From a checkpoint of a small transformer trained on Wikipedia: 15 layers.
MLP neurons of a small language model. Each row is named by its layer, matrix (up: input weights) and neuron, and shows model dimensions 256-447. Each number is 128 + 24 x the weight over its row's rms, rounded and kept within 0 to 255. Numbers have three digits each.
After each neuron's rows, "fires on" lists the tokens most often at its 100 highest values on Wikipedia text that the model never trained on.

L5.up1701:119131118119092074139154093122130145134131114134192144178113096134105145098146116116111117161161146091104067104112133115160135126170161148150082146137102188157120129139107141101108170118134108098130151146127121148129122128128126172074103121141146121146104139161136109102131150129112135137156146105127123143101128134169142137095159143116098154148099130128139169116089117117072140129133092120108115109080077149166128159100156112125107133121101125147154106134117093163114112103112171100144183179149127103167104138105170142114135134142136129147150181119129159162108096091124123130
fires on: " =", "\n", " a", " (", " (19", " an"

L5.up1707:133125143137076128172125117099145151111140186127112121129135116121181117144115107138137106120091168109132114101139145104085135110109158136131136122102092165154131161105170129138104118103177113134106095175150121095132117104110134100164125119129132120156175161119117167100096129128157102094127150126135114139130140147102146118103163147116137133112129055092118138158124085117136148164123148113088120103108127134122135118102141137128109048137130120114130128144108156133135136110129111134175180169087124097160149103136145131111065140125143136122113128143067106163089110101140141127
fires on: " (19", "–19", " 17", "19"

L5.up13:179098155124155112136110118139169089101102160130119145155105102142126128174113156131139128159140139136119120132139146128105147157104165146098124130123109161187076112112112170106129152106087105042105182128131118147145118121140105151124115187144105129116118157130126112170083147110139124141166099109116115145128144092102137166082125097114161137135159071109140150122108113127166124101161136116159104108143092119172121154137116128154064163123110117106070117134149131159112119101129157187150122115146135139164160125115168120086126174128137157118124112087137141180097098184131119115
fires on: " to", " /", "16", " for", " of"

L5.up913:140138115111119123116119155128140125142086191127131121122130115114139133113125111133125132166116160095164095106108135085122130150152170147127138133132100149161131135123123116131145127120118112132101113090107107142184127144125108124114097137152140143149092099148133117151137153144147136143150104085153105127136123116082167138124129102133156151117149130125097128125129137149167144142116138198119129109131107163114118095108159129120121105096134128155116151110102086128100123131104105119151120163146133057137145085100155112166091126150153121123147069119088121129121126173134110119
fires on: " A", ":", " –", "-", " On", " -"

L5.up2113:171136187133136107105112141160107155128147141135085127143097124137140094147084101094163109111142090137156119151130096126086156132117165113127149110121120137146114147135098116137169149134115098147115124151153120122106113134149159174131108110168153108095146155131132085110140119143173112107155142138118102138127106114095129118091120161105190079129106110097101164113110126082172124127134165121138104107071081063130048120109146126124129137115130123170113131144117113136105099125109124080126123123167124159165150126126146140078193150129097130138141168079111135138112110153135099128
fires on: " |", " (", " /", " (−", " m", "\n"

L5.up638:127113133121098119155169129148141080129149083061090144143076125095144105086133115121138148140137145128101120121105135120092136128146094112135147127107158097142131108172120161145100111139145125106139141102138102135162105154120151092095111144138117132127080163145099154156156179111086189156095101121120078137112096133147131144125180089123135095095111131094114094149113106139098140118121180151093128178141071139154134076113177143160125137107074118173146123154161165156171126158145115127184110141166155101121140092128138125120117100129144135160155108144132129118098163122134146131
fires on: " ;", " who", " due"

L5.up1165:115110122121091112114131134136117121126148143070172140123093108120109141131134130094131140121144133208162152147143098079147143153150135141123128139118133140138124134163118147090100137167183133091099143111144118110140135135152112141118125183132130130105119141151114125098143146112094120154129077127166151144092112121139121145069134141100140071152158132148111122119125132140137156116140152117134142152137090153174076146125179148129112098120121109152129094083127175127116097116097126098128131125090092101123145151144123126128110103167164124151102121113124096152125126134129141133
fires on: " de", " al", " C.", " S.", " H.", " D."

L5.up29:110092099109125119125091061132169110100130121139132134109103124114084117098105160123130141113133074167118135120126132128130115141155138161117150124101138156116129138110131141142127158103187134118102120112094110106144122116073117115117124166107137124119133136135145135127109190113133145115169128106093131107106170126135181141113132133125132096108179113109111113125077101114152102150120142141148144184119125132120107153115203109132122059105040152171140139119129096104124113161122146181142093160132157122141146138158091168156118126148169125119159135141120155121122101124159127114
fires on: " R", " r", " left"

L5.up74:135134149121132136102101132151157130126114128146129160116093133076113095158139132139142135142153114133095110142134124125124161152127152142070121109127144156195078103128163153096123100164148126110102178104135113131132124140161125119102109184133166123089113109144128097147105132168128150145118124139105128140129101092121096144151146118114138081154143174111131125157113105129147150136106153115126119118126149119156103130137163088144088117144126076120166119138140170143081112106170159118122152160113153096124162150097092098108145076172141170133152087089129112165104072121075139111
fires on: "-", " |"

L5.up1623:127103125109093110128118147161180118102115151115132080120137143128148148166107102165124139157059130115135173112158165118138127131148118145124104153143123167154119131143103164123088116135153144096132164136139099107136107147108145091144142140168173109092119084171144127151118167155143166081140117082161143172145119127122144138142127154135110153139149118124097134134097083152098127152103088154134121154082131132153129113098109102133083124103086099132153135147142126122138131096148152107168130174121130107139116089142139111094089125134134132126118118102130132158111094156137131129
fires on: " ", " |", ")", " film", ":", "\""

L5.up2011:152153137103045138112128112156167115131099126140102129135129165108144160162154130104121127141170132126132148123148107101103155147143139148093155116127126160126100084154155161124111166175103147110103163161138146154137127127149127126115141179125097119106121121127135099170091142131150132119111106171060093146150120112109129127080147158111078104156128126139138144125133090130104125126148129131097104132115141156115127100134154126124096127133094105145131113086148134138107052113137172147148109127174167133138125160117164162134154109149174180142134133103143144138104090098116126110
fires on: " |", "|", "-", "American"

L5.up2346:160122138138074121132097121146110100079128112133108163092107123121110087116144137126129094132118137145152121130143129134154150163140166113097162109129099116150100106153126102129152120186100152112096145118148052132164125129134110153112127131145129161141135136118130116118105135104116118069135107137151116159113106127126121096118152115125122126130142145113123081140065103139136124119184125141136120121105168116148082140106155128174103110113117116144106089094127127111107081082119158130126104137122126108140166149127114142136151149191189167124137109127133158146093109117092153117
fires on: " |", " 20,", " April"

L5.up2554:170117138091112082133153095143154132128145139112129159148141152102161126152085130086166112102143140127150142166163061105097145132152108122103122096117157125156107159089128173117162119162107137130106152128135132159096087134107130167143118152156113132118130156139111117117104112135138151119135143101104093118122143116137099165132123115124109058110142128104101135126124087129154122127132152118139085089082096138186102112114165160131101144103096136148128095134141160153112137150065113070092148124117140130119163178122168148101110133147123151153090155105130155137099145155107148110
fires on: " |", " an", " anti-"

L5.up173:131167165108085114139124090164113114137107113139132136125111113156101144137123129108127131141123141078140090138131122128131158159118132163121107106119152164112096124119115120112120154148109095057127148117087124132137123140133106170129134172110144109171138135091164129126121123113103125157102144121128163137132097128102157172116139167105100123135124134117092180127155124118148082109120129116158129138118112133158105131136165135126113165143094104146138115120121103130115108117124214153150149109156127159138131112120170137103153158169169137141140111073151156156087094157134109111
fires on: " (born", " ="

L5.up1154:149130121134132146095117110178100152087144182114136138147103135144125109131114100140133070173137132114137130132120112137116138122161135125108096107088130118138096138090078121138105134104125160081116147090151133114089119141113136148147118167099118150129138111136113146119170102134076118118112151079158172119114106117105095161097133134126139091127147118105080185106142081132090118147131128092124084108113135119159108121102137121117119107118094089153142140072105115110120109134137161139193146139102147134191127129121113167176107144138118095111102104119166139135097117100130149117
fires on: ":", " as", "):", " |"

L5.up252:116127167081074101114132043140116150135081162138099118124141132189113120082130142094134114146126153139176145104122148103148168124148114128114098141125097133129140094113115121119053126119128105108102147131121141181121147138088184180145161133118151139133148157138170129095105141121107140125158144102159123138118138123148143134084125131096140116090080168121178166104125111141139091141142114119120121149101138138108114133126165132112117134092125146125084093157111086122176152104106119110151109124116110175167114149134148150148162109151127148165122107141121167124115113111145112113
fires on: "\n", "2)", " (born", "1)"

L5.up499:191127144153145116094114124151117144112078125094079126136163153154132126115130115096139119124139142130138105115137103095056121098124150121139116116126134129097145078120117142103142135132131106145134131121101088128125115077119123116109099165156080115098150135153126133095124154105119135120110118180127124134133120113135134138057162135115080102123119127065138133113107092128094054073171133138108115137131143123138072153113100116137103124093104098177170117080118108145113124126097123125178093117129172154125141146172121172158147157148136124125108115096091128122097129114139115109
fires on: " |", "″N", " (5"

L5.up1521:152124153140131112175151128124200120128137139132131122120124105103139108117152142151146116112129172104122086124118147104111126166070119114119106174129075134140150096115135131137105139141108151094094133157144107120169108177131125126134117130089105114093079127145152150099099153118122121147181093094117102114120143111131106164124117070112167128164102120128124069097140086146127135157136162118136104111140120155144156144137108118102079109132144132122111113105146117102106127128145172132131163114119137120139154110105093107100119129163145131107116104112158135144121124144117143126
fires on: " n", "(", " to", "–1", "-1", " N"

L5.up631:166115154136153152144137121161108146134111159125110175178181169092113126120090100149126093133101135182112143086113131143130122158130123112143116100130093169118151152144106055112145144111106106123124150131116079172131139134139150126126157121174091095137141121160155141120152115111125108116127131161130142126131074146169122101079136088142124114129136131105092139148144128098134141109131139078131103105117125125169090133105098137194135150126149117118159099074121084089152124156152140124150161141128096116149143156107132133139109146181123097124073155121122123133097168099097133117
fires on: " |", " ", " •", ";"

L5.up202:117104136062112099117130115149166123137105111127105099132129151092137088100077154128120133111078145082189142142128121124138155147105116153107130115110116167134118093131137137144143146176132100137131134189100111133148081135114156161119117125155134121151093110136114139133105114137151164078116147147130146106150166111182166163140117145118083113159131113164123158099112050138106082139105135165167119111156135116121156100137163114137133106107057128124132154127134110157123128129128163143138150152146088116101132154130101104109152092147113143110134142114089151173121145127109113085
fires on: " d", " Th", " Dr", " Tr", " T", " N"

L5.up566:174140147125147112173122110133127123124120111124152147148095135160149153206111110141162130105182094151102093136117083095103176128089143153098135158080144142166108128106146102112098108112093112093111137139081126116169130099090147155133095112191149137132067153146133154144153125143131151115150152108096137134133112113138142154138127140088132135117101136099117092126135137122130087090122125148138095115105157077155122090115143097155125168117094093139123121147176169108127127160103131070138131135123099173140141127117131138112120177135132147118148140108126151141110115139121160109
fires on: "ist", "ing", "f", "sc", "st", "p"

L5.up163:135163143100089091068110136153146130119117089155143156099122142135156113128097151117133132131107102125132107108118084135139186139106176154111066105154146151165119128112157119088104150145125146146134125154120094088156131177107127159096145133144122147087105113135158178133093086127123180146178131117075134145135144112135111127090153112113142116125147097164159134115129131146160138112124166146143122108151111109119135100137106108176136094137142122122099117120156146145131082145170177124174115107085111099111147138102121098161151140139120124139117176122119154117120097113089143130
fires on: " |", "°", " days", " 8;"

L5.up1524:107166130109075170156142172166159121100140189092124119136135159114162117150127117127122109169163155115102168124128128098111104129119103086147106121105114126161119132137085139137092115160137143107159121124110144108096133145138135147143137161151143099178150110099129140138144111103157107148085107123154168133108124142132112160139177141121120078167085123127108165128134115116096124098145118114094133097118134150170133156130125133132121065133163084185173117098116139129149118120112120123150121117107077143185131120140101140120121177130119117072118106111132136148086135115125159130
fires on: " |", "|", " –", ";", ":"

L5.up746:140104134149086101120115076150144089136118127140137171105128093119122079122145121125106117111114160114132089107150152108135171126125188129118121145120127146136099101136130156114129108159135121098102167120127067182118137177160115171093105108154125127104121116107121084086094120130160136087141118078145129164140153093101130133122113108127114133090137165103118171149120069162185079130123139128144080152116139119123080119115116110134094118123085109167115057113142135188117094091125159142163110126137127134130169181129123091118148169151150186130157112115107151133112098138094127105
fires on: "\n", " 1", " days", " |"

L5.up449:138138175118127099134139089158138153087104116070083123164105125121135105105076088106150102109115148159126172147113131161091144155157134150153147092104169139135098125103138148118122158149159155084126139175139102117112190172130156149139098147101173104143176188116135126138092155123171160108119127103098123133140125140102139130113139152109105120137132053130131142160109118094130097137087124114168093118132124115164120138109144110152144112126115143161143147114139127148077127132102121093093140132138127125151178140134120107106106150156123139134149130134125145126086117098120089135
fires on: " =", " who", " that", " to", " from"

L5.up1839:138113129123144144170167167156122119148142127112123106103149131113094111103138115145158083165108120097146087103141094138117111157127159117115138101131119091166151114124147102136160140118126117116116129153108125104121129134109110172114144152175110112152159122119141147117079106112110112091080138165168101131117127138154105135123160122128113124125123153156108119156125130160095168112125162107126129108135126102146148163151098114150110127142136116126103122154153128109109128130151105145117140096136168093144160152102120069142111136181113122113113083129130148112117153117130143108
fires on: " |", " ", " €", " billion", " by"

L5.up2457:124147150111157117111136124134176171161129158089127182135102129120153118150145115117156115119154157132122078120114095075117129130114144146107154148133125168138113125122150167136105125184161119115114122139127142133118121169177123148122140145136148111122085128082133162175147134135131120168139156088088139128119113133127116126104121103123119083159135129140112133129100076158109116102127188131099121119102146134164136103137123155152111133118103103153140103139115153169082154120183126130110147140121134122155130135093147133156128138167115114119131124151083122159119124142120138138
fires on: " the", "|", " Emb", " its", "_"

L5.up1913:151163134164131122116122120156117114103172158097145171172085188166153157148135102139127136143118137127143128102103098147139174100146136153119125119090121133140120123072178113139113137134090104114119125121147096080114101171135094138127162163161145121135144125114132117107156119119133130159123114137115148142113075138121075137081125112143084059174102124157116156178122133104111124163157147167118098129100127173127155134120137144123127124129135103159145068090116137118096106150087161117124150092089149096164170146132098184116148120150124111107120141107110125138105119148151149120
fires on: " and", "-"

L5.up644:134156127160097172081211142122137151123095139118111089138170126131155109145141169158132104157152127066093134110150147091102111130161115107109131136132091169112125069141125130125084115141129106116157137114131095100179110168145108102128142126114097160130117148144146171108116120191138118128101072149159127102126143105174096146115199115110147141147135075132114083120144118105129118117137097085131126148125119105137121133131152126117100152100118113141173135150121112141114114157128160079118113129089150084136121177134086108112149171124151145121088084143138115134121118077125145105
fires on: " and", ";", " as", "\"", ":"

L5.up1045:159135155112116061105129138139148163128121138121090134129118145179162113135128084155142139141134152093138093118139112146130133139119162114131107186105145124125123173131124131125152143136087088071116128112129110117143150167135140093101119128131143108137145110146134152136131149105147131141102138104107086116135125137102129141140141113127098132130124096116128156166111101125129132136090139117112088147102110138165118118140143110110124108139125147157126165124132106161086119119142123100152129165150161136155158094123135089137142104155159116142139100099104149123118142140124097121
fires on: " (born", "-", ":", " in", " on", " ("

L5.up1960:129158120144116112073133134124128094102110111122100111115101119105152148130110118161152149121074149154143099112108148117089093127161125117151105167137106145139153134137128145121145126134111108150155138149100122141174088149080136128127149133151113109132116175134145146115115126120165114108172083158132162127130168102175126159110149165104117149147132060136124126130102113118147152161116162161120150124144124112148142136115106124142109130085112150174158136138169102144111115130174136109101151136106096062105130098116133131115087127139142129082085127109081161125113125100145135117
fires on: " and", ";", " For", " Re"

L5.up366:127176176070100123143109127123114117099138138088103127130107114120100154118117133136144133207062154134120166097125128132108099155151137123135116135128152135134136099139079095118102160108140125152128125151097099139141131125100131163130152126111180123199147155135158144124134151153115132164157096100148143123115131145103145142115131135128152128109139090134172151152147138123128147122138120175090112134144113120133095134120139150117120100092093153119113116149130123114118138144138107109151102173151147161151136132097112104136114158146170122143176125091139138173108109074111110085
fires on: " in", " on", " ;"

L5.up1541:120113150113134126121132101093181171109124121146111073172117144160121150131105145058163091109120123102105104149105126108134105127130098135112147155095101169152097132144147157151133174144155127135113137154111125164123133136068139133121117153141131108135131181140124085146154158145162144133166167164115120137109176122153153088142126143128095122134124094102129116124119093098117112123126129145117113140083095118111154124138144126129125156111094138154140123118148171147134117156084131119090159103173121121114116093106164102104066114153124130162134167144074153146091177137153137086
fires on: "===", " Ch", " ch", " ===", " the", " The"

L5.up2509:146102121140107088169110115148152128144119216119150175140111113146128128152136114147134166140121152136086070140110146101125127163105150133158150126118135120146135103114119151106116109163130120067096144105081107112167097172143143164113100133132092090155142122148128113145106138148111126120107103099105145147117091114096123138138128092102169122122177080115098103119129125138118136113109158118140101140141106151154121108125137117127096119121103113114125112126135152108082117122141150112136133144131123116123156082094160125096135165127152136126118102060154131140124113159135168108
fires on: " and", " &", "/", "-", ".", ":"

L5.up1468:169126120167104118151147123139160126144154180132166145129120077113122180156134150151116138105134173136139105145166129099118076126141116130108160140104148120134132109117081141115127159086141141075055141126128115089145085147136071112110094126106111119112151131112136105119137103123124116120142081098179103144108127115136133102093093107141137151170121151154103087098131161129151158163121143154141094136133148141111101120133143138140098101109138092098092146112119116126119124121127162124164115151118147133168143155124165175143111137112179158100126090117118089146129114118131137101
fires on: " and", " of", " or", "/"

L5.up2226:161116149117161107155152109154116154119151110112126156166119148167154123146113112116135157132153078132145103164103115131134173133144200157131116116125150143134121109134173153119139127138152104066146128106177139112152158121093116136081139169134172142142112121097139129127104139099152151145144128122101096132112123113088133136108137134111155136180098125163129158149119063110118109139125130142124117115134088102139111102101143109124146125120102159143098126154114135125093130111128143118117166106114126137112117136148110120154141139156120185101142142140138123135127142146128130097
fires on: " sp", " pract", " Host", " Sp", " Emb"

L5.up2443:163119154104101112152123106146112111118097141134127147113103154114131163157110152135131091178096156124123074127092121138140117106142149159115150139108139153120083106100114138120064153137144125135102164115115123169102156107137089139131108136144104090125112130092109111120141107113133139138149157111073146172148142099092110128069144105094129134082110140139174117139118088108121066117137129091162095146111144069107157105153142107166073156113074121111098109167129148122124071139146120124180079109113166146132153159159176093082140161148135136149145146144113167167115109126146126092
fires on: " politician", " footballer", "–200", "–201", "–202", " actor"

L5.up851:119144119138108118114197115083134133082101127121136146129097129122124119113150135153118124122107159132157103132086142134150087137088103166080127128133124141173110130153128120119117121146117143136119121144126118164065157135128079090121136148126141116126129167122145175177122138135150112083166102159111143159099128119121114134108111108126097154152116111118076137130140105148139136105143135123118110105145116088193146122136135124108122105077149158171097104097130113108107111110103179150109110150102144120117119131118127113125121146135198152089176093152122137144107122096135125107
fires on: " E", " Re", " El", " Mar", " Al", " Inter"

L5.up1141:168086108124136120225176147117111123114114139116120146076136107129130130106143121121149122156122124139118136092129116113100119132118098123136143139105124143163125114182101162164106096151162123127111124114120109153191090143131127114124151150101102106161118161071127108125157138093108146163167104117121074134132101132152088138136164089100157145100140119081084091142101124113120112121149159172056138164124109119125087127119123121136133103111104111144108133114112097125146105157108110134119134177176114097118158109098123112059139168132124108147129108096135141109110124121144129105
fires on: " and", "\n", " due"

L5.up1043:167170111125088136109102112166129107103092134170067101118129129153097155162157120151112083151115161117149126150123128119097120163135175125115107098123117115135090112095159111120071143131121149116092163119143156161105129110127150130113126157148134111116079129154121103165148157139095123133110141124111134140124127108135112122147145140129083105131127136093135130133136096143131118102116121157121101165131155143123110104130137138139107087106097129121100094099137094119115117086124140129197079131135130145159145182127126163167150135180129152136128103127106138163073087082142124133
fires on: " |", "|"

L5.up2518:125159114123090097080154117140126150127134158107141124131121125104115103125127129143117169118095175157121148081137116125123088121124139121113168116139126153131112071150080142126141140127152112146117148126113138116122093114159116138108142124122147101140115126123128140137171098131116108157098111170176106145121119126133066103074179126128153145189198167109096123125116123118130145143173167136106167128154145125141102123134072125107106109114134123149164132097140125126080121128160137147122132149146141109146128114110172096142144118140182129093099123160118122171110084139103140123
fires on: " in", " In", " under", " de", " al", "on"

L5.up1869:124116097100107099087135137144137106132154082120124104099126169123155156115114156125147115130098141140171144130128118132100109102126155146106165135103131124127108108086103152123120157136136120097073163097156061158109132155097132125126094146117143125140138180139157161133104185120127170142126118135108118138117138134111111145129149094143128121139147099095137125131142110107112086135104161124136135155120100169152149146083176111129124110094095149134140118136144177137102123156126131131129129093143140085164150131132152108207121116134131129169135134130089144155115130121104114126
fires on: " that", " which", " who", "\n ", " dis", " to"

L5.up1980:137116187122070130152143129132145161131156185093132145097108148137122107128147118136138129169153109100103151123152134141058139137118150140127075098121107126127143120120110146132075129112147161100128117157122116124104156129113118166117152147095145121155179146100125154136119128117144087105127144082165141119127136136144127135100118111122127078144126126138120149154105124117117127116146134101101139116098139123133119171134127117134113090128137105162107137150158115131138131121139124094137123124099136129149157112131116158110110174128124109086158120128136122144109104119103117111
fires on: " (19", "19", "–19", ":"

L5.up1901:139116168163143118123131102175135105096083099094110146146142132133114105141143126157129095123127157190132118121150157065185124111120150145122099148140107171164092121133117167090106117150120136121114167146101091149111140121133081168099108125155114132068119133144146128114126131152109137068140115143069123115138118096180108154119107131102091144100136147109174115122108093142108145123181102124113054139090136126123128122120124117158091122145127131160095099156124117148098082107121144155126113171093117109159120182119119139153134155143133196168123090168074106139117092095144140128
fires on: "\n", ")"

L5.up2532:149146123111099146093115092157150171109122130092149125137130139110116108156101111153122100153210130094141134148122107103117129130158118134127118109124110142132137110119123143130127110110138182093135131108126121109123162143147115117105119162146155172125142100155129176119152160111133146174117151121146103126125127116096127162125165090133104111144164143114123151155148089112096132144094160137093096092084141177141128145109153152135112118154134048157164101112126150105083099112131123102097141155097163097148103168119125134116159141153112155151077106117117121146102098111130129122
fires on: " as", " a", " =", ":", " is", " If"

L5.up1018:105088178074122063132107130191099112111108153155103131121085119123128098151097150110154146134129149146141114097149139126135153157160124102141118170109120155157141144136118153120084136121109102092122149136097114151120150144091082119138131120108120115158136154131134113115151123131153152134136122140103130139116143118156166149125114107127144109108121087075173145132148099120126112092173124145109111163120066118137114154116128108101130123094134128191151097108123136145095116192127178104104158164190114140138117095105126067103126149151097130147143135087136157138112134155104107117
fires on: "===", " ===", " ==", "=="

L5.up1084:189143131161126082109153093139160150132114104134143117163097138123104134140139150105142119104079152094154148129130122146129145113158124130091106110112113178140107109149092140137125110134148165074090150096150121159121156148093133108092160151112093136149124127150142137096137157143139168092113115088116153133111086115098142154088113140118115126127138130132113168141106125108132137147151142127086124119107135157130118146115128119149107079105083130157150107139141173147099101114165133108187141128122152140154137145138160150186093165142142129130150162105091111134110087102149154119
fires on: " or", " al", " born", " (or"

L5.up306:171126176144148067134112107133119148141127130131105110133113133162127126135089138106125107114101107106144128132159102139137153154113147120109085097147126107127116135096137130143147112129082103119139148117143113137099107097116138188114123168141147103138101116077139132085107149134109127078095158148114121125133110094109133136058119113092147120131144112075107135090154152070139120140143144118129138086111134122126116135097116132155109087114104097125101125141156114153119096137181150092153120102125154167129186124106119129118127129154136130135086141074170136126099117119119122100
fires on: " |", " (aged", " m", "″N"

L5.up2464:143114146138113175133131140169106098088168125090125101124108155160114078103134122160119140110178081128115136112142121163118107144096153164114108141104141150129129152156110126130085161103124153111135121147089088122167081158128136110168134140098133158150146167105155151122090136104089111156170080115139106141096136118092071167149173096113101154111146089110109130144125123106120125167144147101101142156083072174206129156109174128114133085115127129163151146099086097119112133114113147155200135138082099125114154118078119129150109156128118110082102100110126120124123111148161137116
fires on: ",", ";", "s,", "ing,", "e,"

L5.up2073:134111145090102108127101133134140101086110128111094106151125125117125131120072109127137090130128139087135162132139124140093123108133141112129129129140148129155141131099116111108117134108103133047095159159139116152115144176136138081129124157123170115154124128150136151104147156079155147156127114141156080150141132141157100171134117131159140123119149122105129164132159104116080096142131128096134076121129079102163158155073097127135151151097108122110177170088141136135108133131114165092165093141125095079135163182134122119154119163138118115133114127134157153141105131131137109129
fires on: " player", " film", " politician", " footballer", " ", " role"

L5.up1157:097118155118135143113118150132131099114154142118137135094135156144115141125129117110101149098166094145160157156121107148088155169110145108133102121145129140139132140178154149175088132111124092094138109136110096122161131159146087128169119133109118099121138185125145126140100148152125151123090115160164135123134108133129098108094191113119127116105168149144168109179131147112109141148194163105106149155125161133118123084105107146156135105119125103137096130118141110129107129126116135138144147141085136095147167106090127132160130133142202132097121118134096111151113137113133126121
fires on: "s,", "es,", "ing,", "ies,", "ings,", "ers,"

L5.up1641:125096120115119113088164121138119167114105155121120142148126132167126126132111129118125108145115130108120137135132125130147141142190173141101128151083129133134111125091153112170101096104166111085125129143093064094183132181130127129093141142153125148147155151146167136127162125131116149168111089122124127144096080115096185162100162101133112120117145121084139122121136117123130130149121123091137097121136084133113143122157125155136120157128122114140138093114114106093078129171138115122128109154121146141169129153121166094109144116144134096166080115131130179139115136139106124096
fires on: ":", " by", " 3:", " ISBN", " 2:"

L5.up1613:119139151120106103166145149145127157106119112085087130103085138120085122155154119153148177155133145129092144141101123082112140135120141138108090122119139128148106122147116125096132114170161122106120160124151124111152142104117115158146144164149167100125114136131135133142199151130136131132122092101150148164124140124128132167150152112109124053127146147131102138133108121113071119131158122111135109163107144117151137138149123120136111159130150115172168097142144145131158135093140132090133196133155133134131136108148124142112141149158122143127158078077150148133080102119092148118
fires on: " |", ":", ";"

L5.up1021:140080120119081145157130160098139134144158134058138144157150097137132111120081095116112091167145168088103129107113164108087095131148121089115115148126116116145152126121124110150089130128112104124128136152137126096150121115108088100143139161109091107146157167086119126115160174146143128139133133105135083125123086105155107171140192136116156108100152095132111111105138117115113113127134135105131119112134094141132098122103106118156108094096119113175106136139170107146128152123088149150151135151142126106127146124105140094061151177117159140139093094089147138119100147067087161125
fires on: " as", " until", "—", " due", " than"

L5.up2006:139124143139119148166163118130163132126092148129131102110182113112104120143122128148154119136124137179138138099167120070107149131072128101134150147091130113146144129108125147132065113139112086135111146150080079127123116107092125124138148122134122117151140104123153113112121145120101143111133136131156103141141137118150104136155159146092132096141118123136133107125112147102129108119158127128141132152138137150135092190118118146163114128136163060108153103142172154133143118107125136113110093119143125140141121126076140140106127106119115171115124120139147117123133129108127146094
fires on: "\"", "els", "ions", "ion", "ers"

L5.up18:149132125102126096160130129118155123144114149126140151105111123114170160135133171128147127068096128140129123147155123120114109115114165132106136147125117161144135131126132105114139108160148103141107115152098124165159148132096117141110112149139144089109102137088123142076165151098173161133173099117148137121096125125137149120106134105096121082077106136086098127082123148142141091124131179121093131102113162076115120148110153117114105105123065138172095151118163117129142117143149122158142124151137144111166150104173115118141116123129138126105134104128117123138118119171103146090
fires on: " Gu", " W", " Sh", " Ar", " Kas", " Y"

L5.up1318:116155119094125127076128134131178173116074164135109136117195113079100111115118088135150117136093180153145133139102113135095128153105120138131123136108096129181137159115160083128146117108134161112128107129154094087147069133091171093143117112172107110127116112123135164120117133133125124134119086142118139115122154120150164146073192118115115120126151108159143166092140138130102114157115160125153114129129117137077108151127168153118131156106112118090124126137111086107095123121112150124099126100096138126134168139098129131151122140156151148128100125132110141143115136132131139131
fires on: ":", " as", " a", " that", " \"S"

L5.up1193:125195162146103098122114196154179107148102108099130128134083128146145133121107133160131124101111140177111141154176135086118118166115129095104180168126122156131153112135093162106089147127113110158137132169142117187120149142132105131129148132096155167127128215124184126126102168117143184135156117109149081116109144129134147090082133138116115114139118099133095185144116164094144144140108160167116118110119090140111178098113128126133118126134171111107089112170093135155113127122171126152130156155087099141149090172089148124114107146121169139160108136113141104145123087089127125114
fires on: " of", "yl", ")", "hen", "\n", " ;"

L5.up2207:132133123167135142100150148105126136118150133090149130117138175178140095171137118102136146139121125139129148133163127097137108144118146130102108089125132152135150123068129126152149091126162104110122125150073111129137163088107107107121095147148144151178112131146132115129139123093176125137176133122115114106120153124141124120109160164107110116122099127143153133135105090140103099129129126101126128092062102104135173149143182112117126126115117134118125103109099169120097137134133114146112099143123059155132120128123149148180149168115114139130113136110080188135121134141140124112
fires on: " more", " most", " inc", " made", " make"